From a checkpoint of a small transformer trained on Wikipedia.
Size: 14 layers, MLP 1856 SwiGLU, 115M parameters.
Architecture: rotary positions, untied embeddings, normalized queries and keys.
MLP neurons of a small language model. Each row is named by its layer, matrix (gate and up: input weights; down: output weights) and neuron, and shows model dimensions 464-591. Each number is 50 + 12 x the weight over its row's rms, rounded and kept within 0 to 99. A neuron's up and down rows have the sign that makes its largest values positive.
After each neuron's rows, "fires after" lists the tokens most often just before its 100 highest values on Wikipedia text that the model never trained on. A number after a token or word is its count.

L5.gate1848:34 68 63 42 69 30 63 71 48 54 42 52 37 55 30 42 45 46 37 17 49 30 53 73 58 43 73 36 49 37 34 69 65 50 76 62 51 52 18 62 57 43 62 45 65 62 46 23 59 69 54 60 67 59 61 42 76 24 69 47 38 51 53 45 15 38 56 32 60 65 31 52 46 56 32 89 53 54 56 51 46 69 42 42 36 42 40 39 40 35 56 43 32 46 40 39 34 62 58 51 56 52 54 44 55 45 32 58 54 60 38 78 34 39 44 64 46 47 41 52 46 47 40 44 31 56 65 32
L5.up1848:50 60 44 46 56 48 51 46 41 53 42 54 44 68 39 63 50 40 48 36 59 56 43 50 52 64 59 42 31 49 15 46 42 58 53 66 59 40 39 51 43 46 63 66 32 53 46 25 50 41 65 47 38 66 52 68 51 68 35 40 71 49 73 52 47 54 52 62 51 38 58 68 39 60 37 52 41 49 47 46 40 75 49 44 63 84 64 41 49 40 57 47 48 39 32 27 63 30 34 56 63 38 47 63 69 49 42 45 28 37 65 34 42 58 25 43 37 49 54 34 61 60 49 55 53 37 48 72
L5.down1848:57 47 68 42 42 45 56 51 44 57 23 64 52 32 58 54 56 54 38 34 22 56 48 51 53 43 49 35 60 63 52 52 60 69 52 42 61 58 61 48 35 47 58 44 32 43 53 40 25 54 49 49 43 55 87 50 44 20 31 32 52 50 41 58 53 43 57 34 70 58 44 36 44 47 62 60 55 46 59 64 62 63 41 56 38 52 49 55 68 47 65 43 50 71 60 47 59 74 40 52 59 59 53 56 56 78 58 56 52 62 39 47 39 35 45 41 53 69 64 36 63 59 60 46 46 53 53 46
fires after: " " 21, " (" 16, "-" 15, " \"" 9, " a" 8, " counter" 5

L3.gate517:54 62 48 50 61 57 46 41 51 46 45 40 64 51 58 44 21 39 44 66 38 56 57 48 53 46 51 60 51 47 51 57 61 48 47 54 43 45 78 45 60 63 53 57 79 15 66 67 40 62 42 33 51 51 53 62 57 39 64 63 37 26 48 54 59 48 44 48 46 54 68 51 64 50 42 57 60 31 54 40 62 59 56 45 61 46 63 53 40 51 43 55 47 63 60 60 63 63 75 59 47 59 49 45 38 40 33 38 70 48 28 47 77 61 32 54 59 52 43 37 62 59 44 43 53 43 31 63
L3.up517:74 65 62 38 53 72 21 44 51 63 39 37 43 61 52 58 40 26 27 48 42 51 48 34 53 37 75 56 56 44 81 62 31 52 56 57 48 62 81 56 53 45 44 51 46 46 54 49 44 62 16 58 43 46 40 49 43 45 44 47 44 40 43 62 45 41 43 34 53 62 60 56 83 49 39 48 71 41 57 35 42 61 40 41 38 47 48 50 26 77 46 61 72 61 41 42 86 63 55 48 52 72 55 57 56 61 56 50 41 36 30 50 52 66 48 44 57 31 47 48 59 54 68 29 62 50 51 34
L3.down517:38 60 53 46 59 52 60 58 47 70 53 69 41 49 54 45 62 57 29 46 46 66 63 59 62 42 60 53 40 76 66 50 49 52 37 55 65 43 50 63 43 38 28 56 55 65 42 37 35 61 47 33 50 49 41 57 61 47 39 68 49 51 26 47 22 66 32 55 48 51 56 61 39 38 36 33 55 44 47 55 55 62 63 44 41 44 42 60 33 55 51 67 69 39 55 35 32 50 58 40 47 69 41 47 43 36 42 62 49 45 40 40 36 43 72 62 45 52 38 64 41 52 54 42 50 65 62 59
fires after: "\n" 35, "." 12, "==" 9, "-" 7, "===" 4

L7.gate39:43 55 49 47 48 49 59 51 61 49 45 67 73 51 43 56 61 52 47 43 53 51 48 62 41 62 42 55 58 44 56 50 67 51 45 45 59 56 45 63 81 54 63 76 51 59 77 42 43 39 22 53 66 33 52 63 45 61 62 48 72 43 45 43 32 69 30 47 54 45 55 51 35 44 45 47 44 45 28 65 57 64 35 58 51 35 59 53 60 49 56 49 28 51 40 44 31 31 63 29 49 42 22 37 36 47 65 43 38 47 53 57 59 17 74 62 50 44 56 46 55 48 37 86 23 52 39 60
L7.up39:51 48 54 48 57 44 64 41 45 61 37 63 45 78 41 48 25 69 52 69 47 63 43 47 30 27 39 61 45 48 59 53 68 66 31 61 52 43 36 74 52 50 42 58 48 44 25 58 50 53 53 78 46 58 45 61 38 35 50 56 52 44 64 65 42 56 34 60 39 29 63 62 65 29 45 65 72 53 61 37 61 30 57 67 49 43 61 57 43 62 64 43 70 42 41 67 65 49 58 73 35 53 46 64 38 54 52 27 53 45 26 31 58 60 37 67 58 48 58 42 49 48 46 28 20 43 63 49
L7.down39:41 43 48 13 51 51 64 30 51 58 45 62 51 52 37 60 61 39 55 44 54 46 54 66 52 37 37 50 41 32 54 53 39 41 45 34 49 65 68 52 54 54 38 42 47 39 59 47 57 70 53 49 52 41 43 40 49 38 65 59 56 54 77 59 59 58 44 45 73 48 67 42 47 42 53 42 35 59 34 44 56 52 25 43 38 75 33 42 34 37 58 41 44 30 57 71 44 51 52 34 73 40 50 52 43 33 53 49 16 43 59 59 66 51 43 31 42 48 42 58 57 60 62 47 46 48 31 75
fires after: "==" 37, "\n" 23, "===" 18

L5.gate579:52 47 36 54 43 34 62 50 30 57 56 46 45 48 26 44 51 67 54 73 53 12 38 55 35 46 40 39 55 38 44 51 62 49 50 42 49 25 32 41 62 32 58 59 22 46 31 65 44 47 76 34 51 51 67 47 54 39 48 42 51 70 62 51 46 66 46 65 65 76 51 47 51 52 54 50 45 43 28 32 51 64 63 56 49 63 63 48 59 55 36 53 40 65 45 52 52 39 33 43 58 42 60 45 47 27 66 36 24 31 58 27 47 41 48 45 31 51 78 58 50 49 59 54 52 43 64 57
L5.up579:68 44 36 46 42 51 53 55 47 50 41 60 49 46 30 38 69 59 61 60 49 35 59 42 31 31 45 54 45 49 28 65 62 46 62 60 29 60 46 50 52 65 60 47 33 37 60 52 38 55 64 76 66 49 54 49 51 31 37 29 68 35 47 38 35 60 65 65 51 66 36 44 65 34 57 44 48 58 66 53 49 75 50 54 43 56 36 45 55 41 40 61 40 40 55 26 41 38 52 46 55 23 37 53 51 44 67 29 67 26 50 54 34 48 45 65 60 44 52 49 46 37 48 58 36 40 74 47
L5.down579:49 65 59 52 55 49 64 42 57 47 48 62 34 42 61 55 54 58 42 24 50 55 45 85 41 47 42 41 37 37 54 62 61 68 53 45 45 50 45 29 51 51 76 59 56 47 33 56 74 26 61 35 47 47 54 65 68 57 22 45 50 66 69 67 63 70 51 51 71 50 21 61 55 62 53 51 50 44 39 51 81 51 42 37 59 48 65 40 44 33 49 68 49 53 58 52 43 43 48 51 57 27 42 55 58 30 64 50 55 49 46 46 47 52 38 56 45 37 52 51 45 60 34 67 55 35 49 47
fires after: "\n" 60, "|" 13, " \"" 6, " (" 6, "        " 4

L5.gate466:34 36 51 52 55 18 44 47 62 57 62 70 56 46 32 50 34 53 47 46 49 44 78 51 54 33 46 40 58 48 39 57 75 47 33 52 67 53 71 49 64 49 58 45 26 12 49 47 61 44 46 45 72 34 67 49 60 54 49 60 46 47 48 44 66 42 59 72 68 48 69 52 43 58 50 47 54 38 51 40 36 55 47 71 46 61 71 45 48 35 69 72 56 33 47 46 36 57 28 56 61 40 21 51 39 52 81 55 38 26 45 41 28 52 36 33 49 58 49 51 17 44 41 55 40 46 50 62
L5.up466:24 33 60 10 45 62 55 58 41 64 61 50 65 53 55 44 56 54 54 32 39 43 69 38 60 52 65 56 45 37 30 60 35 34 50 50 64 48 41 37 61 31 31 48 55 39 24 45 76 52 45 40 60 38 35 75 52 58 51 51 51 50 40 42 51 49 67 49 64 49 60 66 51 40 69 47 38 53 69 33 48 42 56 60 80 40 47 48 48 36 53 56 57 85 61 20 49 30 58 49 56 53 37 36 27 53 59 53 52 70 55 53 38 58 45 38 37 53 63 59 34 45 46 61 55 51 44 64
L5.down466:46 40 59 61 42 60 51 35 53 40 56 49 52 41 47 38 54 57 59 46 37 56 44 38 73 53 78 60 46 50 34 54 35 75 41 64 44 45 68 40 37 44 36 56 43 50 36 51 69 44 55 67 53 44 40 55 52 43 63 44 49 65 47 44 49 66 59 58 42 59 55 57 49 50 59 52 38 53 77 29 54 48 57 52 53 58 47 44 59 51 48 56 63 77 74 60 36 76 53 51 57 40 37 53 52 59 42 39 52 47 49 76 49 75 59 27 37 53 63 39 55 50 50 56 42 57 39 47
fires after: "\n" 34, " served" 8, "|" 7, " •" 6, " selected" 4

L3.gate1546:67 64 62 38 54 24 49 39 45 63 41 35 32 45 48 62 49 53 50 70 51 67 44 65 55 51 54 55 57 55 51 24 58 34 34 49 38 47 56 56 61 69 29 64 56 44 34 58 28 41 59 55 60 47 64 49 58 28 47 47 53 65 59 68 54 55 35 60 53 50 48 70 49 31 26 37 16 62 23 55 63 44 55 55 50 48 57 65 55 53 69 59 49 41 52 47 48 48 49 53 53 52 53 79 35 45 26 42 41 47 68 52 39 52 31 73 57 53 48 46 39 45 56 71 42 43 39 61
L3.up1546:55 18 55 43 51 40 44 45 51 55 54 58 45 40 54 56 41 40 54 65 62 57 53 48 46 29 67 45 57 51 42 48 52 51 36 70 34 34 66 68 41 46 43 73 56 39 57 46 35 32 49 51 51 40 46 61 49 32 56 46 55 68 66 64 45 50 63 53 39 63 53 44 38 32 45 23 48 40 45 63 39 40 49 49 56 34 53 59 67 56 42 69 59 30 55 39 51 30 33 51 41 55 52 56 50 65 35 33 46 43 69 79 58 49 38 79 50 66 40 70 60 58 45 62 42 35 39 38
L3.down1546:79 33 47 37 50 56 56 34 55 54 48 66 34 57 43 44 50 45 46 50 54 30 63 48 53 28 52 56 86 68 58 50 47 57 57 59 42 61 60 68 53 45 34 52 61 40 55 68 63 55 45 61 60 45 37 59 40 61 43 39 48 37 43 58 22 59 37 64 39 49 16 43 58 41 63 23 36 75 60 46 38 52 37 39 54 40 64 60 55 57 38 53 51 60 50 21 50 58 31 43 42 65 35 57 25 54 43 44 36 24 40 52 49 69 75 56 48 46 67 72 60 46 45 58 31 60 33 42
fires after: " " 30, " (" 24, " |" 8, "E" 6, " D" 4

L5.gate861:50 55 56 46 65 53 58 36 53 54 57 74 39 49 46 52 51 67 30 41 33 45 49 49 57 70 52 50 62 51 55 30 37 48 58 60 37 78 41 64 63 66 32 42 51 72 36 51 37 48 49 27 44 38 47 50 42 49 64 40 36 46 50 45 67 55 56 62 55 52 49 30 55 34 47 63 56 55 28 65 62 49 54 58 34 36 57 47 59 28 63 71 31 51 64 37 39 43 46 43 42 52 47 37 52 29 81 49 47 41 47 46 57 67 58 41 65 65 28 69 25 52 40 58 66 48 67 54
L5.up861:44 33 43 54 37 49 47 69 62 58 52 50 29 46 61 54 39 39 60 33 44 39 49 46 61 59 58 45 57 55 45 42 45 23 56 49 43 49 49 55 58 38 48 68 43 60 78 42 57 53 78 59 45 52 68 42 49 58 83 45 53 36 52 60 55 47 48 66 48 53 38 63 33 43 47 50 33 40 36 41 37 33 67 36 59 28 65 25 48 45 40 59 41 70 59 63 42 38 51 41 66 54 54 52 43 36 63 53 41 65 47 51 74 49 42 65 27 37 53 65 43 48 48 69 50 54 42 48
L5.down861:49 48 58 44 62 57 38 68 50 79 38 45 37 44 44 48 50 35 61 51 28 25 34 60 76 56 55 55 49 53 77 32 62 51 61 50 31 49 64 52 58 30 54 51 56 31 45 51 49 40 50 46 41 65 73 42 36 60 48 60 53 53 45 52 32 42 39 63 48 47 54 73 52 48 46 65 53 40 60 45 38 45 55 50 50 19 51 43 35 63 50 46 43 51 49 78 52 55 44 37 64 48 51 68 40 63 57 73 55 47 46 59 58 56 50 59 57 48 50 59 26 41 48 52 34 50 20 47
fires after: " as" 26, " \"" 13, " (" 12, " " 5, "-" 4

L5.gate935:33 43 43 62 69 44 36 61 50 36 61 58 51 38 70 42 42 59 58 47 51 10 43 32 43 57 39 58 58 40 46 55 63 24 44 65 29 58 40 39 61 53 41 42 52 47 57 49 66 49 21 41 64 46 53 45 35 71 65 27 50 60 42 55 72 47 61 52 80 39 51 69 57 41 37 54 32 57 53 66 38 50 49 45 62 50 55 43 44 27 48 50 44 42 63 40 43 45 59 53 60 47 35 64 27 63 60 44 24 50 60 26 47 41 54 53 44 52 39 54 35 45 27 50 37 43 55 28
L5.up935:48 52 48 57 61 54 56 58 52 43 56 80 47 53 37 41 66 35 49 51 62 39 46 69 46 51 47 25 37 58 59 50 47 60 52 56 38 46 56 39 48 46 72 59 32 84 57 65 61 33 54 64 37 67 42 44 71 43 46 47 50 40 41 50 61 55 36 56 63 30 59 60 63 45 26 30 77 61 64 50 45 51 56 59 52 55 47 59 57 62 63 31 37 32 56 40 43 44 36 43 32 69 43 81 54 47 57 72 34 44 45 48 42 49 48 35 66 63 55 37 57 36 33 27 41 58 30 41
L5.down935:55 64 66 64 62 53 73 44 40 38 48 44 42 37 41 55 53 51 75 47 62 39 34 54 45 54 46 48 48 60 53 67 46 55 52 51 37 49 64 53 61 56 63 43 59 55 52 59 63 48 75 50 49 73 46 48 48 43 44 60 50 59 53 65 48 39 44 45 71 33 52 52 27 53 62 63 58 64 44 39 36 46 42 57 43 35 45 68 50 57 66 43 25 38 54 28 65 65 55 50 42 39 44 63 32 62 63 51 38 56 48 49 52 36 57 45 51 48 51 45 47 61 58 38 47 75 41 50
fires after: "\n" 85

L7.gate857:69 39 48 52 33 53 50 53 57 67 40 48 17 50 59 50 47 16 39 47 55 66 37 61 69 46 48 61 62 57 34 46 51 43 68 48 58 57 52 63 45 69 43 51 49 46 49 50 79 37 77 51 42 60 51 55 56 57 41 48 56 55 52 62 56 56 37 82 45 43 44 66 50 60 40 36 49 59 64 55 58 69 49 60 56 40 40 46 64 43 62 31 65 56 51 40 54 32 39 48 51 50 35 59 65 67 54 37 33 27 33 27 56 60 77 64 56 58 40 57 49 53 56 56 56 24 58 48
L7.up857:61 76 62 43 44 48 33 51 34 47 56 69 33 35 69 42 55 28 61 55 46 61 66 51 42 53 45 34 50 42 68 36 51 23 37 43 39 40 25 38 34 20 56 39 42 70 52 28 46 58 28 23 42 29 64 54 70 56 83 38 44 47 56 46 64 29 20 57 53 30 56 48 57 50 49 26 59 38 39 54 54 58 52 44 49 43 62 46 41 35 60 74 36 55 53 53 48 53 62 46 49 51 58 55 56 58 60 42 36 59 33 27 37 57 69 30 62 38 53 43 60 38 38 40 60 62 54 47
L7.down857:59 49 67 51 66 53 39 43 42 69 47 47 45 38 31 49 54 59 42 62 51 77 62 53 64 49 62 47 63 24 43 25 45 49 36 47 45 66 61 45 42 46 55 51 47 56 59 43 80 48 66 56 58 56 37 61 56 54 29 40 39 49 61 55 56 45 62 37 42 49 42 60 59 61 35 43 56 64 57 49 48 52 54 59 77 43 47 31 46 53 54 55 42 72 52 85 57 53 52 61 56 43 77 40 49 63 30 57 57 41 39 34 50 63 44 51 53 56 47 43 56 37 43 77 61 63 48 51
fires after: "," 56

L7.gate564:43 44 19 54 47 30 56 50 25 60 37 73 48 43 33 51 54 56 49 64 46 42 46 61 51 34 52 55 59 53 47 51 62 60 45 49 62 45 62 49 28 41 57 55 44 72 29 39 75 62 47 56 34 45 29 50 50 45 72 61 62 55 24 59 45 64 62 55 55 56 56 57 46 53 35 43 56 56 32 48 67 66 40 55 38 73 69 66 35 51 66 61 46 46 45 50 63 55 28 46 63 51 24 68 50 63 42 47 62 65 19 52 48 31 50 60 21 43 48 62 67 50 41 32 57 23 31 55
L7.up564:57 60 48 57 48 50 52 43 53 25 58 56 38 47 51 45 36 62 61 42 73 68 48 48 53 46 42 60 74 59 53 51 49 26 35 57 37 59 54 31 39 45 60 47 35 33 46 54 52 60 41 79 43 71 47 58 11 52 52 61 72 36 45 49 39 76 67 54 42 70 39 54 40 51 56 55 47 60 74 47 57 59 40 27 37 62 46 68 55 41 43 57 35 46 51 45 69 51 49 52 37 33 20 39 43 53 55 46 57 52 44 61 62 56 59 30 26 49 60 53 57 42 52 39 45 44 49 43
L7.down564:45 52 38 30 48 73 63 31 71 49 67 59 37 64 63 44 33 43 44 42 54 60 54 39 48 73 37 63 62 69 56 46 54 51 44 52 73 57 40 58 51 57 44 63 45 67 54 53 39 59 66 50 51 45 44 40 53 41 61 62 61 64 39 38 61 53 64 66 65 45 72 27 55 52 35 65 66 58 58 38 36 64 33 41 36 53 52 35 36 43 41 72 53 50 43 47 57 83 60 50 48 35 49 47 65 41 55 50 40 39 53 57 52 57 61 49 37 27 46 54 61 52 29 56 45 42 46 41
fires after: " was" 39, " " 9, " is" 5, "\n" 4

L5.gate389:46 44 47 45 63 70 89 26 57 50 56 53 41 44 51 61 49 32 52 36 56 21 61 79 53 57 53 35 57 61 66 43 39 72 37 52 33 76 58 54 49 45 53 37 58 68 56 39 72 39 63 50 46 53 37 34 42 53 37 47 79 74 66 51 40 54 61 56 57 52 52 47 49 70 58 40 31 55 60 39 58 44 58 70 47 62 40 44 66 53 55 53 46 39 54 34 43 37 48 41 38 33 62 38 55 69 61 62 50 37 53 44 44 47 68 40 50 56 41 33 44 56 30 28 39 43 42 60
L5.up389:48 54 36 35 74 56 36 36 51 47 49 42 37 54 52 53 75 47 58 44 60 48 47 50 35 44 64 49 61 38 68 53 63 41 43 61 31 54 57 53 65 11 62 37 51 24 57 56 61 35 67 47 45 65 36 51 68 43 61 65 56 68 50 40 25 36 51 49 36 66 62 52 55 52 44 49 61 55 48 51 69 52 52 64 38 44 58 53 25 52 20 47 38 61 41 54 45 50 48 55 51 48 53 55 33 48 74 35 57 55 43 56 58 60 49 32 56 72 43 54 74 53 48 61 49 54 42 59
L5.down389:46 57 45 50 55 64 52 38 29 39 66 43 54 40 45 52 58 70 53 37 73 40 53 60 32 34 81 47 57 38 44 50 64 59 43 59 34 39 51 72 45 46 46 41 53 48 37 56 34 44 36 45 66 50 40 56 45 28 44 69 74 62 53 38 52 33 51 44 33 52 71 51 62 43 64 58 46 38 64 71 32 41 59 44 48 55 56 58 40 59 42 32 60 55 33 60 54 72 50 40 25 58 53 53 67 70 52 60 38 43 40 69 38 57 79 50 62 51 42 51 44 41 40 56 54 64 46 54
fires after: " one" 43, " number" 14, " series" 6, " many" 4, " group" 4

L3.gate1120:51 34 34 46 63 60 36 56 60 69 71 41 48 69 36 59 54 33 58 46 65 58 58 43 45 46 45 46 38 40 61 61 39 37 40 74 48 69 57 59 50 54 25 76 56 42 47 68 56 52 67 50 38 62 33 35 71 38 44 56 60 26 34 76 62 51 47 54 58 44 53 41 52 57 38 61 59 47 57 62 39 51 60 56 40 51 61 43 72 35 53 55 48 57 48 66 37 49 46 40 53 47 57 37 61 47 42 38 56 45 67 54 31 70 61 44 46 34 43 72 34 33 53 48 42 53 59 41
L3.up1120:74 43 60 52 39 50 30 58 41 46 56 37 51 58 38 62 37 37 72 49 44 53 51 52 49 30 66 50 52 60 37 61 31 70 66 66 31 72 37 48 66 54 44 56 58 32 56 62 62 33 63 47 53 62 36 67 53 25 54 52 54 83 54 72 55 58 34 53 82 32 52 37 35 36 44 35 25 49 34 43 53 62 56 41 37 42 69 62 64 34 72 42 20 54 46 75 26 61 62 41 53 40 42 50 66 43 35 61 58 26 64 27 60 55 51 51 66 51 54 51 55 32 53 46 46 28 48 53
L3.down1120:51 54 49 45 58 53 40 46 44 50 56 68 59 43 62 69 79 48 53 54 40 71 50 40 51 56 29 45 21 75 55 44 53 54 56 69 40 57 48 52 34 61 43 61 43 42 47 52 37 55 61 52 39 57 50 52 75 61 60 50 52 46 46 89 50 51 68 70 74 49 40 43 39 42 60 56 47 81 37 26 50 56 63 58 41 52 64 47 45 43 51 33 54 47 60 63 39 42 56 46 48 50 36 54 62 61 37 50 55 47 61 49 61 60 50 45 50 44 27 60 58 58 67 42 39 48 58 49
fires after: " in" 17, "," 16, " of" 11, " to" 6

L5.gate1561:41 30 63 49 32 36 37 58 37 78 75 65 60 60 49 44 51 52 59 59 55 35 50 82 41 43 46 42 32 53 73 63 56 53 40 58 59 49 53 44 50 42 56 45 39 44 49 56 28 39 29 31 53 48 37 36 68 51 60 55 50 47 41 40 63 47 28 44 67 51 77 32 51 13 17 43 47 46 50 42 48 40 47 59 26 33 63 40 42 51 45 56 59 52 47 53 54 48 65 33 45 70 64 48 44 36 53 67 52 48 66 43 47 49 58 45 51 43 67 46 50 37 42 42 47 51 53 44
L5.up1561:31 45 53 52 59 51 32 67 60 56 59 39 42 51 68 46 56 60 58 62 76 39 52 50 44 54 62 33 48 44 48 64 60 39 51 54 59 37 48 46 46 56 58 62 54 44 57 55 50 44 50 49 50 46 49 49 41 64 55 28 50 54 23 55 48 73 64 50 31 60 69 43 46 46 46 66 54 52 59 49 62 69 36 69 38 45 65 30 54 31 56 41 28 32 55 64 64 48 51 57 53 42 43 35 32 67 54 42 31 58 58 52 35 59 68 70 65 48 60 46 49 51 37 48 50 64 59 52
L5.down1561:43 60 46 27 57 52 65 38 25 50 17 42 49 38 48 19 45 44 68 52 46 46 57 43 47 40 64 53 45 59 45 36 44 42 47 58 68 63 52 40 48 44 35 44 54 59 30 55 59 46 48 34 58 48 51 44 55 66 58 43 63 60 51 56 43 73 58 49 58 26 29 49 51 44 67 69 54 55 46 58 56 48 39 45 71 44 59 34 51 50 46 53 40 50 47 52 38 53 65 53 47 63 32 44 39 36 71 51 42 80 60 47 45 48 48 58 61 50 59 29 64 40 41 44 44 56 27 33
fires after: "\n" 39, "field" 6, "|" 6, " relationship" 4, " collaborated" 4

L7.gate697:46 43 51 58 51 45 66 37 57 53 25 69 43 60 61 37 67 43 52 59 56 19 37 52 36 44 45 26 51 39 45 45 60 37 45 70 41 50 43 44 25 47 49 40 41 52 47 50 46 55 72 37 53 58 46 51 57 67 59 41 44 46 33 57 54 62 34 53 61 53 39 46 66 66 56 41 53 59 61 58 48 57 43 56 50 27 62 36 50 50 38 47 61 50 68 54 48 33 52 50 66 66 43 60 58 65 32 38 52 53 43 58 64 34 66 51 51 64 56 49 61 55 36 63 76 59 73 71
L7.up697:31 57 41 30 45 46 52 57 51 53 36 60 52 55 39 39 41 42 41 30 61 40 49 64 33 59 42 43 48 40 65 61 70 57 57 42 49 69 53 56 41 72 52 32 70 49 44 56 42 58 63 36 46 42 43 52 45 41 68 59 57 27 48 32 33 40 59 26 44 72 43 63 50 33 46 70 43 55 34 55 49 69 52 46 35 40 39 26 58 69 58 55 38 61 32 41 55 59 47 38 41 42 62 73 36 57 64 53 61 53 65 45 50 28 62 57 38 50 60 56 61 66 59 64 34 49 57 34
L7.down697:66 63 66 52 59 41 60 45 70 60 61 69 49 52 42 73 39 55 48 39 46 66 60 50 59 43 43 66 60 56 54 88 51 56 45 55 50 52 35 52 61 58 42 56 46 55 41 62 45 50 66 39 41 56 55 33 46 61 53 42 66 58 38 47 44 60 53 61 30 51 33 31 22 56 41 47 50 49 61 29 52 48 47 59 51 56 55 63 68 53 84 32 81 55 37 65 30 52 51 34 43 65 35 41 28 49 73 49 48 53 60 43 59 75 58 34 40 52 38 51 43 59 66 38 48 47 57 56
fires after: "\n" 46, "\"" 5, " " 5

L7.gate73:24 45 61 66 42 44 51 45 48 50 57 51 61 38 58 46 36 43 61 48 71 22 37 62 58 40 67 45 57 35 28 30 73 69 45 38 49 48 53 43 57 27 63 50 66 39 55 67 49 45 47 42 40 56 38 49 52 41 59 51 36 64 47 35 59 67 58 56 57 56 54 50 45 34 37 63 67 34 56 54 47 58 37 63 39 38 56 38 56 63 26 73 52 52 27 51 55 42 26 56 42 55 52 58 60 54 42 58 52 43 66 48 41 53 40 49 57 36 42 48 50 61 31 36 60 58 61 56
L7.up73:39 57 21 54 44 51 54 57 52 76 44 52 72 59 47 55 58 35 55 57 60 54 71 50 34 35 49 53 54 56 58 43 46 78 45 55 64 31 60 56 26 54 38 29 34 50 44 27 46 53 45 56 31 55 48 42 68 29 48 47 34 62 34 62 65 34 49 38 69 54 43 37 45 50 67 45 44 57 46 68 68 55 41 43 31 57 58 48 37 43 61 47 29 49 45 58 59 38 50 55 75 60 67 12 50 47 58 52 63 56 51 57 38 55 45 44 65 28 57 61 53 54 57 50 45 54 52 47
L7.down73:30 65 64 50 56 63 33 27 58 47 86 50 43 35 42 69 49 43 50 67 41 34 37 63 42 56 52 67 57 38 55 53 40 53 37 46 42 46 43 58 56 45 61 60 50 25 59 53 40 56 51 56 54 69 55 51 59 33 64 41 42 48 51 61 58 62 26 37 51 54 52 42 50 38 40 33 54 41 34 43 38 63 39 44 64 43 49 60 65 57 58 31 80 45 45 47 43 63 55 45 50 52 47 34 57 55 54 64 41 46 70 46 48 41 37 49 43 61 41 54 62 63 53 59 39 50 55 69
fires after: "\n" 29, " on" 7, "On" 6, ":" 5, " On" 4

L7.gate903:55 55 30 81 48 63 64 51 57 40 72 47 73 35 64 34 53 25 56 40 60 58 59 56 39 48 56 52 37 53 52 43 51 49 45 47 62 29 67 57 33 53 46 24 66 38 48 54 57 83 50 51 64 49 57 12 42 30 29 66 56 42 48 48 42 57 46 45 36 43 44 57 59 42 48 65 37 36 51 47 52 72 60 29 25 39 55 60 59 36 77 52 34 54 35 57 65 46 49 30 61 53 35 44 53 35 48 50 60 36 66 61 42 57 55 58 49 41 82 56 63 35 48 35 54 59 45 34
L7.up903:54 57 42 35 50 47 56 51 41 52 70 80 54 35 52 53 50 49 55 42 53 52 25 52 49 37 62 36 42 54 32 39 58 58 34 45 36 63 68 35 44 59 59 46 56 50 26 50 46 37 36 51 61 61 51 54 43 52 63 31 66 52 53 51 50 43 52 51 52 56 59 34 67 62 62 54 44 59 55 44 45 53 32 39 43 38 53 37 60 41 43 59 45 51 64 43 63 53 39 65 68 58 57 49 59 62 58 50 64 40 48 53 46 50 64 47 45 34 51 45 55 29 79 38 44 53 65 78
L7.down903:50 43 49 42 55 36 70 48 39 66 56 69 68 61 68 74 52 37 58 40 60 53 43 55 38 36 67 49 57 54 57 46 42 38 30 57 52 68 46 20 30 41 64 70 58 46 39 65 56 55 51 38 46 50 68 50 59 34 55 46 49 54 54 62 47 53 42 32 44 66 36 75 50 38 34 41 50 37 54 45 52 69 57 24 50 51 57 55 54 61 54 66 60 51 61 20 53 53 45 64 63 51 42 63 53 58 53 49 66 46 34 47 30 44 48 30 32 33 35 38 81 53 28 41 64 58 55 54
fires after: "," 42, "." 27

L7.gate219:37 55 40 47 40 51 72 48 63 46 36 61 51 57 40 63 42 61 55 51 62 55 64 43 46 61 39 53 68 56 61 24 57 37 48 42 60 41 69 47 56 61 49 55 52 73 52 59 38 49 63 38 53 32 54 56 53 45 66 59 69 57 63 56 46 51 63 60 51 53 52 33 57 56 35 66 37 41 49 48 43 28 50 71 67 46 51 30 53 62 57 49 35 48 36 59 49 45 72 60 43 53 50 57 66 65 59 52 67 34 37 53 47 49 35 62 50 63 33 61 35 52 47 46 26 47 59 51
L7.up219:56 43 40 53 57 42 13 50 65 76 37 49 29 41 42 63 39 44 64 43 40 43 24 55 27 59 60 58 37 49 31 59 80 67 57 47 46 34 59 44 71 62 40 46 40 43 34 49 52 64 49 52 46 37 29 55 34 65 49 60 28 49 50 58 55 53 44 54 57 60 53 66 45 50 69 62 46 53 60 46 34 56 43 56 51 44 43 28 46 43 54 50 60 37 51 50 63 58 33 70 56 73 57 40 45 41 49 54 63 45 67 48 52 61 42 79 78 48 18 44 38 45 50 64 50 37 66 46
L7.down219:53 52 53 41 46 69 46 54 46 33 33 52 62 68 54 42 34 47 54 50 42 52 75 50 41 49 49 61 60 38 54 45 46 50 35 36 46 27 48 63 46 61 46 48 68 63 68 35 67 40 32 57 62 52 42 43 45 33 61 56 47 42 57 43 52 57 56 35 58 67 39 35 76 62 69 37 45 57 46 37 37 58 59 39 48 42 47 48 50 50 45 67 51 60 58 43 51 33 64 58 54 70 53 44 52 62 47 48 60 59 35 35 43 52 45 58 40 51 58 45 66 51 51 84 54 61 44 56
fires after: "\n" 49, "ly" 4